{
  "n_layer": 10,
  "d_model": 256,
  "n_head": 2,
  "n_kv_head": 2,
  "head_dim": 64,
  "d_mlp": 704,
  "vocab_size": 1231,
  "activation": "reglu",
  "norm": "layernorm",
  "norm_place": "peri",
  "norm_eps": 1e-05,
  "positions": "rope",
  "rope_base": 10000.0,
  "rope_fraction": 1.0,
  "qk_norm": true,
  "attn_scale": 0.176,
  "bias": "none",
  "tie_embeddings": true,
  "parallel_block": false,
  "extras": ["capped logits"],
  "init": "normal",
  "init_std_qkv": 0.0217,
  "init_std_o": 0.00687,
  "init_std_up": 0.0217,
  "init_std_down": 0.00293,
  "optimizer": "adamw",
  "lr": 0.00141,
  "beta1": 0.9,
  "beta2": 0.95,
  "weight_decay": 0.06,
  "lr_head": 0.0128,
  "warmup_steps": 588,
  "schedule": "wsd",
  "decay_fraction": 0.326,
  "decay_shape": "linear",
  "final_lr_fraction": 0.0,
  "batch_tokens": [16384, 32768, 49152],
  "seq_len": 256,
  "doc_mask": true,
  "train_tokens": 223300000,
  "steps": 7309,
  "dataset": "wikipedia_en"
}
MLP neurons of a small language model. Each row is named by its layer, matrix (gate and up: input weights) and neuron, and shows model dimensions 0-63. Each number is 128 + 24 x the weight over its row's rms, rounded and kept within 0 to 255. A neuron's up and down rows have the sign that makes its largest values positive.
A block is one neuron, or neurons of one layer that tend to fire together. After each block is what it responds to, as a language model described it from the Wikipedia text at the highest values.

L7.gate47 [121 136 110 137  90 162 127 161 120 131 137 141 129 136 163 113 126 153 154 131 130 116 130 107 180 137  94 140 128 131 164  95  85 120 116 160 165 112 123 137 107 101 103 133 119 140  79 110 121  83 118 122  89 140 103 127  97 109 119 156  96 138 112 128]
L7.up47 [144 119 150 118  86 106 100 113 127  90 168 148 107 111 124 112 136 101  76 156 135  83  91 158 136  88 150 136 104 132 128 104 101  91 158 141 151 158 149 137 142 151  81 104 135  96 137 164 108 117 131 118 107  97 111 124 102 137 128 140 129 114 123 112]
L7.gate122 [139 110 117 173 126 150 116 184 127  74 162  78 131 173 134 129 105 107 165 124 188 144 153 149  95 143 111 107 117 113 175 135 104 125  95 135 145 139  93 128 131 100 134 164 105 116  97  86 156 111 109 115 149 109 131 174 127 114 153 124 117 145 103 122]
L7.up122 [131 143 154 135 100 137  91 152  99 146 115 111 141 122 122  87 143 112 104 144  98  91 169  71 101 135 173 104  72 130 125 153 116 126 115  92 135 154 109 133 106 133  91 122  80 140 154 111 144 136 126 158 166 131 102 160 147 173  91 165 126 134 130 118]
L7.gate170 [133 126 129  85 125 163 151 104 136 135 127 134 159 167 123 136 140 128 172 126 116 133 110 113 158 146 125 128 132  77 121 120 152 128 106 136 164  96 143 120 107  95  96 125 109 106 166 120  87  97 122 129 116 109 107 115  93 137 123 118  94 153 108  88]
L7.up170 [148 112 123  78 108 138  83 146 117 102 147 111 144 134 128 134 144 127 103 166 122 129 141 126 127 117 154  57 143 168 121 109 131 139 140 123 113 152 160 112 139 100 110  88  86 120 125 147  80  98 142 139 173 147 176 113 116  82 162 142 115  99 133 137]
L7.gate457 [ 91 156 125 118 104 123 138 111  91  95 128 121 159 137 139 104 129  77 135  88 115 158 121  97 152 105 163  73 145 160 149  98 115  86 124  92 165 108 132 127 101 140 121 153 158 157 109 168 143 129 106 135 108 134 114 116 137 125 100 163 184 159  87 109]
L7.up457 [114 141 117 184  94 125 125 138 126 122 148 157 162  97 107 125 141  96 103 139 140 104 103 120 140 112 110  99 165 133 135 116 113 133 168 132 142 158 105 129 123 136  95 134 117 155 124 108 147 126 122 151 157 169 125 107 121 152  73 126  80 106 103 183]
L7.gate491 [152 140 115 123 132 116 122 110 115  95 131 116 127 124 162 139 128  81 120  99  99 164 108 126 131 127 119  98  84 152 128 107 112 144 126 154 124 144 151  82 109  95 148 136 173  92  88 176 149 129 117 128 158 116 120 121  97 137 131 147 139  95 151  57]
L7.up491 [122 136 115 146 149 172 116 108 162 140 115 118 122 159 115 160 119 152 142 150 158 135 174 175 118 106 138 187 123 130 191 107  97 130  94 138 144 155 135 143 140 131 159 105 115 136 140 145 151 110 125 128  92 109 161 125 120 105 119  84 123 132  79 130]
L7.gate651 [ 99 122 135 130 115 121 104 135 114 104 163 146 172 119 127 115 128 126 126 107 126 144 160 114 123 143 123 161 138 135 145 102 116 134 134 144  99 145 115 138 107 158 106 150 134 137 126  82 105 139  97 178 113 125 107 116 153 114 130 131 148 126 126  94]
L7.up651 [ 96 119 114 106 106 139 130 120 109 120 122 142 111 151 142 170 112 123 115 154 136 132 127 111 138 142 141 136 136 149 190 105 119 161 152  96 128 148  99 113 108 143 114 147 158 145 107 134 196 134 129 210 155 119 128 101  97 118  80 148 120 118 123 140]
L7.gate670 [115 119 144 119 143 150 149 106 154 116 184 150 149 134  80  81 141 103 141 137 146 137 157 132 121  86 123 137 132 180 186 144 119 110 132 111 140 112 120 110 116 164 137 124 164  98 110 136 141 131 118 145 162 115 101 131 149 110 130 143 133  82 105  77]
L7.up670 [ 70  83 122 112 151 151 149  76 102  88 113 118 123 103 121  89 117 170 138 130 175 181 144 143 125 174 148 101 134 121 113  90 168 169 113 126 139 153 124 126 133 117  86 111 139 121 132 120 135 136 142 109 184 122 113 128 117 111 147 172 110 112 128 106]
L7.gate691 [112  96 149 105  72 143 126 129 142  97 144 104 131 174 110 123 115  93 159 113 174 175 143 143 140 141 125 131 170 173 100 114 151 105 139 135 121 150 144 160 164 149 140 101 133 145  73 152 103 131  93 127 136  99 152 100  88 107 162 137 113 159 156 114]
L7.up691 [119 144 151 121 113 141 175 111 164 139 117 132 133 117 129  90  91 106 108 156 124 134 141 148 107  80 108 147 156 121 110  88 116 147 105  98 143 182 117 108 150  93 166 145 121 107 122 131 162  91 108 119 139 145 122 119 129 128 162 129 120 121 103 173]
Responds to: Mid-word fragments in set phrases

L7.gate22 [112 105 159 141 102  87 115 106  94  73 106 109 151 101 160 143 138 124 114 115 133 151 111 165 120 143 133 140 113 103 118 135  97 107 131 121 103 107 144 135 135 101 144 128 116 160 153 144 176 135  98 147 161 130 138 103 125 147 154  89  82 102 175 102]
L7.up22 [ 91 144 111 155 135 122 161 122  98 123 139 121 138 131 113 134  88 131  85 147 109 139 116  85 110 147 123  93 105 147 134 141  80 103 112 134 151 109 113 139 106 168 136 122 114  74 156 121 161  78 125 118 124 120 165 153 123 107 102 141 125 165 131 109]
L7.gate33 [103 138 152 132 137 137 141  98 123 114 126 127  81 140 103 110 145  87 157 139 120 142 101  83 110 147 128 146  97 157 137 152 114 110 106 128 103 107 115 127 129 119 133 144 164 131 142 150 169 134 118 130 109  98 102 131 124 175 152 145 144 146 132 130]
L7.up33 [ 94 160 132 128 137 125 141  90 155 131 130 131 131 116 124  96 135 132 175 122 135 145 127 107  92 103 146 192  74 171 115 146  84  77  75  84 133 124 151 130  88 152 132 150  97 151 117 129 139 133 127 127 104 101 104 162 141 163 158 128 138 117 155 112]
L7.gate53 [ 94  96 134 137 144 140 129  86 167 142 127  91 179 124 133 147 108  96 130 112 125 127 180 148 150 114 110 105 105 135 150 116 124 107 123 130 128 121 134  99 136 117 146 120 159  83 102 136 120 115 151 172 125 130 108 155 102 109 116 139 112  87 110 145]
L7.up53 [ 99 137 101 133 111 180 104  87 135  69 104 176 167 138 112 104 124  95 121  98  85 107 122 102 116 108 124 133 122 154 158 157 101 125 117 111 125 146 112  94 157 150 125 121 161 159 107 145 118 136 147 112 112  90 103 127 156 133  93 118 135 144 192 131]
L7.gate175 [105 149 139 112 119 160 125 157 129  83 141 103 152 117 172 119 149 113 154 126 140 139  89  89 123 132 120 111 119 126 122 118 106 110 128 137 119 164 169 100 156 153 123 137 146  77 132  83 142 100 124 155 144 135 125 141 128 104 143 111  68 116 158 115]
L7.up175 [104 132 131 153 133 158 148 138 172 172 140 127 138 122 116 160 132 119 164 125 148 128 140  72 138 129  82 156 103 132 131 127 122 122 153 123 138 151 113 108 103 181 125 143 167 127 128 155 104 142 138 126 105 102 136 100  90 120 146  87 126 115  83 111]
L7.gate309 [130 140 140 138 121 123 150 116  95 122 134  86 144 148 132 118 103 116 132  90 145 150 148 133 125 140 134 102 160 134 128 121 126  81 112 132 129 143 179 160 148 102  97 128 130 148 116 119 121 117 123 135 159 165  86  92  95 118 133  88 134  87 111 135]
L7.up309 [115 114 144 119  98 145 157 135 181 146 135  92 173 121  81 127 108 142  86 126 141 141 139 114 119 134  99 114 133 117 117 137 110  93 119 117 103 105 117 185 195 135 178 128 150 156 117 127 146 145 141 160 146 159 139 128  79  54 151  99 116 111 105 143]
L7.gate479 [163  89  92 143 148 124 133 110 141 107 155 144 141 102 105 116 149 122 168 116 122  82  94 110 131 116  80  81 150 125 182 147 112  83 127 120 129 104 167 148 149 108 125 137 144 157 111  98 152 154 105 126 125 151 121 116 163 125 158 129 117 137 122 167]
L7.up479 [112  88 129 116 130 135 124 167 170 155 149 170 143 142 110 146 162 114 163 140 154 141 132 140 128  95 111 130 114 150 137  99 150 104 111 135 131 138 125 126 134 175  95 108 125 115 129  70 148 140 113 111 125 141 113  95 117  93  85 165 163 138 142 126]
L7.gate597 [111  87 119 102 140 129 123 141 122 116 122 124 153 116 121 120 130 132 142 114 117 145  97 130 163 138 106 133 125 138 175 108 101 105 118 188 131 113  78 151 157 105 130 127 172  96 147  99 110 127 106  64  78 120 114 116 155 105 123 173 128 118 154 114]
L7.up597 [ 71 106 140 158 132 149  98 114 146  60 143 139 150 100 127 103 133 124 173 156 103 161 163 171 167 129  96 130  96 137 193 109 106 113 146 135 133 117 118  82 137 113 113 128 143 100 114 141 114 125 130 147 117 132 116  98 107  54 110 136 148 133 138 120]
L7.gate618 [151 165 133 132 158 116 155 117 133 111 170  99 180 110 112 138 102 122 174 118 147 131 121 126 110 125 153 127 107  93 169 130 145 146 113  93 125 147 123 103 112 145 128 127 135 142 121 137 123 129 103 156 157 141 154 116 107  83 145 126 104  98  99 112]
L7.up618 [103 128 158 123 135 149 173 130 145  88 128  98 136 112 104 132 116 127 103 135  94 153 136 130 119 146 100 132 126 109 133 133 125 112 164 158 146 154  77 150 179 155 166 136 150  77 155 114 153 115 145 107 157 146 108 158 113 135 132  68 102 103 118 121]
Responds to: Mid-word continuation fragments

L7.gate123 [142 111 126 136 109 136 147 118 159 130 131 101 122 113  81 102 112 103 117 128 109 102 135 104 159  91  78 126 119 151 102 128 103 110 135 125 139 116 153 148 105 133  89 153 128 103 150 128 139 166 102 166 151 118  99 101 143 131 142 111 140 159 121 126]
L7.up123 [194 130 100 118 138  72  98  97 128 133 156 114 139 114 133 113 112 115 157 109 121 140 115 150 131 154 120 139 140 138 125  96 126 119  73 108 135 121 154 167 153 133 140 172 126 156 158 120 162 160 131  82 105  98 126 105 177 129 105 162 151 125 143 140]
L7.gate133 [119 160 193  97 104 138 128 198  93 126 125 129 131 148 142 117 118 121 111 122 118 136 121 106 148 118 132 105 121  93 112 128  93 164 115 110 130 137  90 114 153 140 166 154 112 124 135 134 101  90  74 111 121 175 135 113 173 110 117 155 135  84 147 121]
L7.up133 [104 145 144 136 109 100  95 114 142 140 145 120 125  88 146 109 138 147 140 149 101 129 113 167 152 138 126 146 119 128 180 142 117 132 116 152 159 162 142 148 127 109 123 148 142  84 165 140 116 128 123 154 122 106 108 133 125 103 127 124 109 141 149  57]
L7.gate432 [161 114 131 109  95 138 110 157 135 136 130 114 146 115 125  92 109 163 153 180 149 112 125 128 107 149 131 106 145 132 143 133 137  85 135 129  79 117 139  85 176 138 101 170 157 137 125 164  99  71 124 112 112 131 148 126 152 105 136 119 119 110 108 138]
L7.up432 [132 120 124 151  95  61 153 123 179 109 135 164 125 124 124 173  87 129 115 143 120 118 141 136 114 137  88 144 140 124  90  99 124 157 127 135  91 162  89 156  91 145 121 139 116 147 130 114 110 137 118 178 144 130 116 142 150 111 132 123 138 109 129 136]
L7.gate473 [126 139 110  96 111 108 123 105 120 156 147 105 150 171 160 105 118 142 132 137 163 149 125 125 123 128 112  96 154 163 163  63 152 111 106 144 120 132 151 156 170  93 114 175  69 130 138 117 152 107 144 111 143 141 104 111 122 142 122  97 142 109 111 137]
L7.up473 [114 121 134  82 159 121 111 141 128 126 149 162 147 133 107 177  81 124  87  98 134 113 169 143 124 130 112 118  83  98  83 134 174 156 152 140 158 105 161 119 149 133 139 161  82 135 109  92 144 134 137 131 145 155  89 171 116 136 141 124 157 130 138 129]
L7.gate495 [125 118 168 150 116  99 116 133  83 129 152 132 158 116 141 102 134 131 119 132 137 154  94  82  82 168 109 155 114  80  89  92 154  93  92 187 117 173 148 136 134 132 130 131 123 102 119 117 125 112 129 106 139 152 146 182 163 113 146 130 127 132 138  98]
L7.up495 [129  80 151 155  95 126 120 107 103 140 164 102 126 101 116 122 106  68 150 136 140 126 122 129 125  96  99 126 118 115 146 129 134  98 169 134 101 144 123 141 130 104  99 115 112 113 145 226 137  80 131 117 140 150 124 121 128 122  93 122 106 108 140 124]
L7.gate610 [142 126  98 120  78 143 111 111 130  94 140 111 123  88 112 108 127 130 123 132 114 121 147 115 148 125 125  86 136 143 102 154  53 102 133 126 125  97 130 153 133  98 125 161 150 115 113 129 169 157  96 153 156 176 109  78 153 119 107 154 139 115 149  93]
L7.up610 [103 139 107 113 163 183 135 139 178 148 126  99  95 133 125 154 113 138 131 136 139 116 116 112  97 147 119 124 142  85 150 148  94 164 119 131 141 102 104 128 107 108 104 138 106 100 156 146 134 139 129  82 134 146 142 143 156  99 114 141 135 106  83 137]
L7.gate630 [144 109 105 107 106  83 173 134 136 128 194 146 117 142 100 147 137 124 110  97 172 135 141 126 134 127 107 123  96 147 131 136  94 144 100 132 152 105 169 125  89 167 113 159 135 102 120  84  99 140  93 179 116 119  92  88 149 139 136 187 149  91 157 120]
L7.up630 [101 131 140 150 108 129 156 142 147 149 150 125 117 140 132 121 162 136 128  64  80 124 144 102 117 169  93 121 143 103 156 126 143 169 113 108 154 121 138 147 150 143 119 119 168 135 106 118 145 169 110 112 108 150  89 118 113 165 147 135 103 117 136 136]
L7.gate678 [125 106 143 125 125  92 148 157 119 165 136 125 152 127 121  76 155 128 128  92 141 149 126 100 128 109  81 131 133 114 172 141 124 107 107 140 154 124  95 142 131 125 119 161 130 140 151 120 122 100 103 154 152 172 140 137 146 120 105 117 183 119 147  74]
L7.up678 [125 117 106 120  82 165 124 157 129 141 146  87 161 121 107 155 146 118 104 121 128 110 163 133 134  99 139 147 116 149 115 128 142 156 122  98 143 136 137 121 145 139 131 166 158 123 139 169  92  75 115 110 140  96 154 175 109 119 117 144  69 107 123 145]
Responds to: Word-initial fragments and article breaks

L6.gate103 [ 90 133 116 125 117 124 167 110 144 117 164 133  92 146 129 137 129 116 135 149 126 158 133 125 148 111 121 136 131 126 124  86 137 114  73 169 146 121 133 113 159  82 115 124 140 131 158 144 148 119 103 140 118 116  87 163 126 133 113 129 156 132 114 120]
L6.up103 [ 95 104  90 116  96 180 102 102 123 155 157 122 162 145 109 119 136 148 102 126 114 151 150 125 152 156 133 163 121 107 150 134 142 121 122  89 131 131 127 168 125 146 128 170 127 109 126 122 139 136 134 157 122  91 114 179 200 138 121 120  83  92 132 137]
L6.gate174 [112 145  99  96  86 180 118 125 141 144 151  95 151 142 111 138 134 110 169 130 167 126 125 144 132 150 176 143 104  98 172 108 127 135 109 110 145 123 141 146 133  90 124 130 118 127  79  79 114 108 111  92 185 162 158 125 175 106 141 119 176  73 130 145]
L6.up174 [129 158 134  96  86  99 135 126  80 102 103  82 144  93 147 135 125 158 116 131 147 123 125 126 146 130 118 148 117 140 118 116  62 139 121 163 104 109 179 138 124 108 133 141 124 130 105  93 121  73 116 128 130 119 160 100 135 132 124 167 112 127 124 142]
L6.gate654 [133 116 157  78 124 143 112 161  85 118 132 115 135 108 144 105 116 170 104 167  98 139 112  97 133 154 120 124  91 116 142 128 105 162 150 108 127 144 113 116 150 134  95 166 153 135 123 104 115 139 110 112 159 107 147 109 165 118 156 161 135 165 120 120]
L6.up654 [124 127 108 139 116 111  66 142 125 106 121 112 151 125 119 148 125 112 104 140 139  98 107 129 163  94 128 114 144 108 106 118 123 142  87 117 123 118 153 119 137 152 120 120 161 159 120 120 103  69 139 129 132 102 144 100  81 139 149 132 128 115 105 165]
L6.gate685 [111 128 156 127  80 127 130 124  88 109 125 120 148 136  99 110 141 113 126 133 172 110 135 144 119 112 131 189 171 120  90 101  93 159 130 138 110 128 144 101 139 136 130 164 108 138 117 143 159 105 102  94 158 138 103  97 137 107 147 142 143 148 131 129]
L6.up685 [128 102 101 163 124 133 118  94 109 136 131 148 124 160 141 150 142 141  99 131 137 123 114 101 108 103 186 126 136 130 123 113 112 140 117 153  88 132 135  93 128 128 107 124  82 118 137 104 101 110 142 144 169  98 147 163 158 125 154 137 117 144 143 152]
Responds to: Ambiguous word-start fragments

L5.gate46 [101 107 135 129 133 131 103 122 136 133 158 113 156 143 164 115 150 149 106  74 133 132 169 117 137 136 131 184 134 123 150 108 140 122 148 124  97 165 148  90  55 157 138 104 115 162 126  94 118  82 113  99 144  89 128 135 171  99 106 117 116 119 108 133]
L5.up46 [153 110 128  93 138 114  95 129 126 189 132 111 140 142 111 137 167 137 120 129 115 103 141 143 150 118 142 121 158 115 161 104 161 111 139 159  70 135 125 138 137 144 114 147 167  99 118 101 131 111 140 152 107 149 154 106 132 128 116 163 116 110  98 156]
L5.gate452 [147 158 114 139 119 137 142  43 115 119 118  86 100 107  94 116 115 105 138 131 161 128 128 138  84 147 176 165 134 138 134  73  88 132  87 105 151 127 106 156 122 128 103 139  94  99 115 128 112 141 125 121 117 151 140 105 143 112  79 142 138 139 120 137]
L5.up452 [142 101 151 113 108 144 118 128 142 140 143 143 123  73 155 111 116 149 175 140 120 117  99 100 129 154 125 120 138 132 123 129 138 149 148 144 114 122 171 166 117 152 179 126  86 115 102  71 116 129 128 112 125 119 146 120 157 126 157 143 143 113 128 123]
Responds to: Coordinating conjunctions and "or" pieces

L5.gate463 [115 175 164 114 128 157 141  84 142 126 166 153 157 136 156 131  90 120 141 133 109 121 129 127  83 129 153 124 115 157 106 186 122 108 105 146 132 158 124 104 105 160 151 151 119 129 124 142 124 155 109 115 130 117 124 121 164 119 112 124  95  90 107 123]
L5.up463 [101 126 145 140 147 176 173 118 143 116 137 134 155 157 131 129 126 184 155 122 104 104 149 121 110 133 121 194 127 143 145 134 125 127 128 126 154 156 119  97 128 151 123 130  96 102 118 162 152 140 127 115 159 116 144  94 124 148 143 101 103  58 113 160]
L5.gate593 [110 134 161  90 135 146 129 134 143 135 166  83 146 125 117 139 143 103 122 100  87 107  94 115 130  99 137 126 132 148 125 147 135 150 109 163 111 123 131 102 134 162 105 172 181 143 146 140 118 145 116 114 120 120 121 140 152 107 101 108 163 114 152 118]
L5.up593 [140 140 122 117 164 143 123 114  96  88 137 111 104 135 134 151 100 134 138 131 114  93  89 115 150 114 124 116  95 194 145 171 157  96 148 109  97 100 139 104 122 144 131 143 115 119 126 136 151 201 148 125 124 117 157 108 128 148 128 118 120 127 122 153]
Responds to: Compass direction word endings

L5.gate570 [ 66 163 106 102 107 133  78 136 129 108 125  79 115 154 130 129 154 124 147 106 115 165 135 152 171 142 142 149 146 172 127 132 108  93 115 162 111 171 169 101  89 127 150 115 136 149 115 140 109  84 107  97 153 120 130 135 124 115 129 105 144  98 111 126]
L5.up570 [119  92 148 105 114 147 118 125 130 106 160 124 148 121 144 172 123 129 149  71 127 109 161 146 146 142 154 107 135 117 140 126  65 122  93 165 155 151 107 114 153 149 134 125 103 107 134 115 165 105 122  95 122 143 156 125 139 141 133 129 116 180 108  79]
L5.gate667 [136 139 117 101  86 102 152  82 105  95 172  88 104 143  93 129 105 121 170 152 139 144 121 101 113 135  91 109 177 141 100  97 130 117  76 127 133 133 177 133 113 120 114 139 164 137  87 112 129 105  97 118 130 109 122 162 124 122 121 142 128 129 105 123]
L5.up667 [134 107 150  99 134 116 125  91  93 144 139 135 177 139 142 160 102  96  91 133  99 190 125 143 125 145 185 148 178 175 141  83 125 182 160 163 156 143 129 100 133 115 123 127 132 117 157 121 112  98 116 134  48 104 155 161 134 117 115 111 127 151  74 125]
Responds to: Mid-word fragment "ir"

L6.gate100 [130 115 154 134 132 173 118 146 123 104 163 120  79 167 116 157 152  84 129 120  95 136 142 157 111 151 104 122 149 145 146 136 157 122 178 148 120 159 138 117 121 131 144 104  91 145 170  95 121  88 101 138  98 125 120 138 128 108 145 147  93 125 112 133]
L6.up100 [127 114 183 160 124 140 184 136 101 158 120 144 124 136 108 126 146  80 150 141 104 113 129  92 128 122  76 108 124 145 145 125 107 106 136 128 158 120 129 154  82 116  81 113 159 126 138 138 126 169 131 114 144 134 140  92 110  97 110 144 123 157 127 130]
L6.gate450 [130 110 155 148 170 115  85 140  73 146 135 124  91 124 155  90 123 131 123 107 104 142 154 125 105 151 139 176 180 108 150 133 105 132  75 160 136 107  92 142 125 139 104 142 133 118 123 109 119 156 111 112 122 138 122 108 131 160 176 146 129 179 124 100]
L6.up450 [143 110 117  87  94 149 122 125  92 164 160 117 123 171 154 117 144 137 137 113  89 100 138 140 100 151 120 121 171 106 144 131 169 135 118 159 119 128 107  97 109 156  68 119 158 134 136 117 133 148 126 123  91  83  99  87  93 145 130 130 123 107 165 130]
L6.gate643 [ 91  70 123 123 123 109 149 137 111 131 116 141 141 135 176 138 141  89 158 113 125 162 121 135 134 151 134 119  81 116 152 132 139 134 119 125 151 117 106 101  95 103 161 144 189 152 124 147 124  82 120 136 121 139 120 115 103 121 132  89 112 102 110 108]
L6.up643 [130 130 125 132 155 129 119 140 109 165 123 147 103 122 150  80 143 136 113  97 125  91 145 152 106 135 128  97 155 120 160  99 143 146 120 157 115  97 132 107 128 146 115 140 109  94 149 142  95  98 130 184 143 132 150  88  97 142 115 116 134 128 136 122]
L6.gate688 [ 92 112 164 133 133 114 142 103 139 127 117 145 164 161 136 128 153 131 131  83 125 119 123 109 148 138  69 159 110 188 139 123  86 132  80 111 137 154 145 148 179  90  92 124 194 146 146 159 139 118 107  89 101 112 103 130 148 155 141 127 143 118 107  74]
L6.up688 [ 87 106 105 162 133 160 127 164 113 109 137 110 132 182 150 153  99  87 165 107  95 165 135 119 137 111 112 104  86 118 136  88 109 176 123  77 150 129 175 119 154 140  98  66 139 151 161 158 126  93 164 152 136 112 161 147 120 107 142 115 129 114 139 122]
Responds to: Word-completing subword pieces

L6.gate24 [113 156 139 156 100 141 134 127  89 121 125 139 135 157 134 161 102 118 132 151 157 136 135 131 119 125 123 108 153 122 133 126 111 116 160 157 140  91  93 158 130 127 176 135 114 136 134 151 144  74 104 174 102 137 135 111 132 166 126 104 114 145 107  91]
L6.up24 [120 119 145 125 148  97 152 135  72  95 117 140 125 155 130 152  94 145 158 178 150 138 109  83 107 104 127 127 162  93 126 147 156  86 136 119 109  83 109 188 147 125 168 127 140 125 129 140 138  78 101 156 126 139 113 133 133 170 120 121 139 158 102 111]
L6.gate61 [109 126 167 127 138 177 175 111  88 144 139 154 160 112 120 120 106 103 114 105 140 149 103 155 106 101 137 108 132 163 140 116 113 127 116 188 140 160 126 151 115 134 153 102 130 130 128 112 145  97 115 174 124 136 130  98 160  77 163  98 107 143 133 116]
L6.up61 [141 120 142 148 123 117 128 169  88 136 140 175  98 105 159 123 155  94 116 145 127 114 135  96 156  96 129 156 115 144 115 126 127 143 145 177 125 144 153  94 125 133  87 122  88 131 144 155 160 147 136 164 147 106 124 150  88 111 174 113 116 131 125  92]
L6.gate144 [146 106 107 172 119 156 143 149 136 135 114 119 162 136 128 141 130  69 126  74 116 141 138 140 129 142 122 139 138 198 142 104 115 123 123 121 170 125 158  93 152 127 127 135 135 140 114 128 115 143  94  97 101  87 129 128 145 158 153 118 106  65 118 112]
L6.up144 [131 133 122 108 138 136 151 157 112 142  79 113 145 109 106 176  96 146 139 112 149 108 106 149 107 103 108 138 141 133 162 164 168 102 154 131  88  96 101 130 176 111  94 132 155 132 133 147 106 123 131 154 101  97 126 134 175 144 144 111 145 125 142 146]
L6.gate317 [116 157 121 142 106 117 146 119 129 134 154 125 132 144 162 133  82 118 119  70  86 134 137 117  98 134 160 113 133 129 151 140 123 113 148 138 107 109 122 112 138 105 131 162 168 123  99 117 161 136 122  94 121 159 155 126 112 128 182 113 154 128 108 105]
L6.up317 [100 126  94 142 130 146 146 100 107 120 124 124 142 123 139 127  93 137  98 128 157 118 140 148 148 108 147 119 124 125 122 141 137 124 167 115 115 115  72 137  93 132 153 142 152 133 137 129 116 141 125 115  96 135 176 102 174 145 150 108 135 155 148 152]
Responds to: Compass-word place names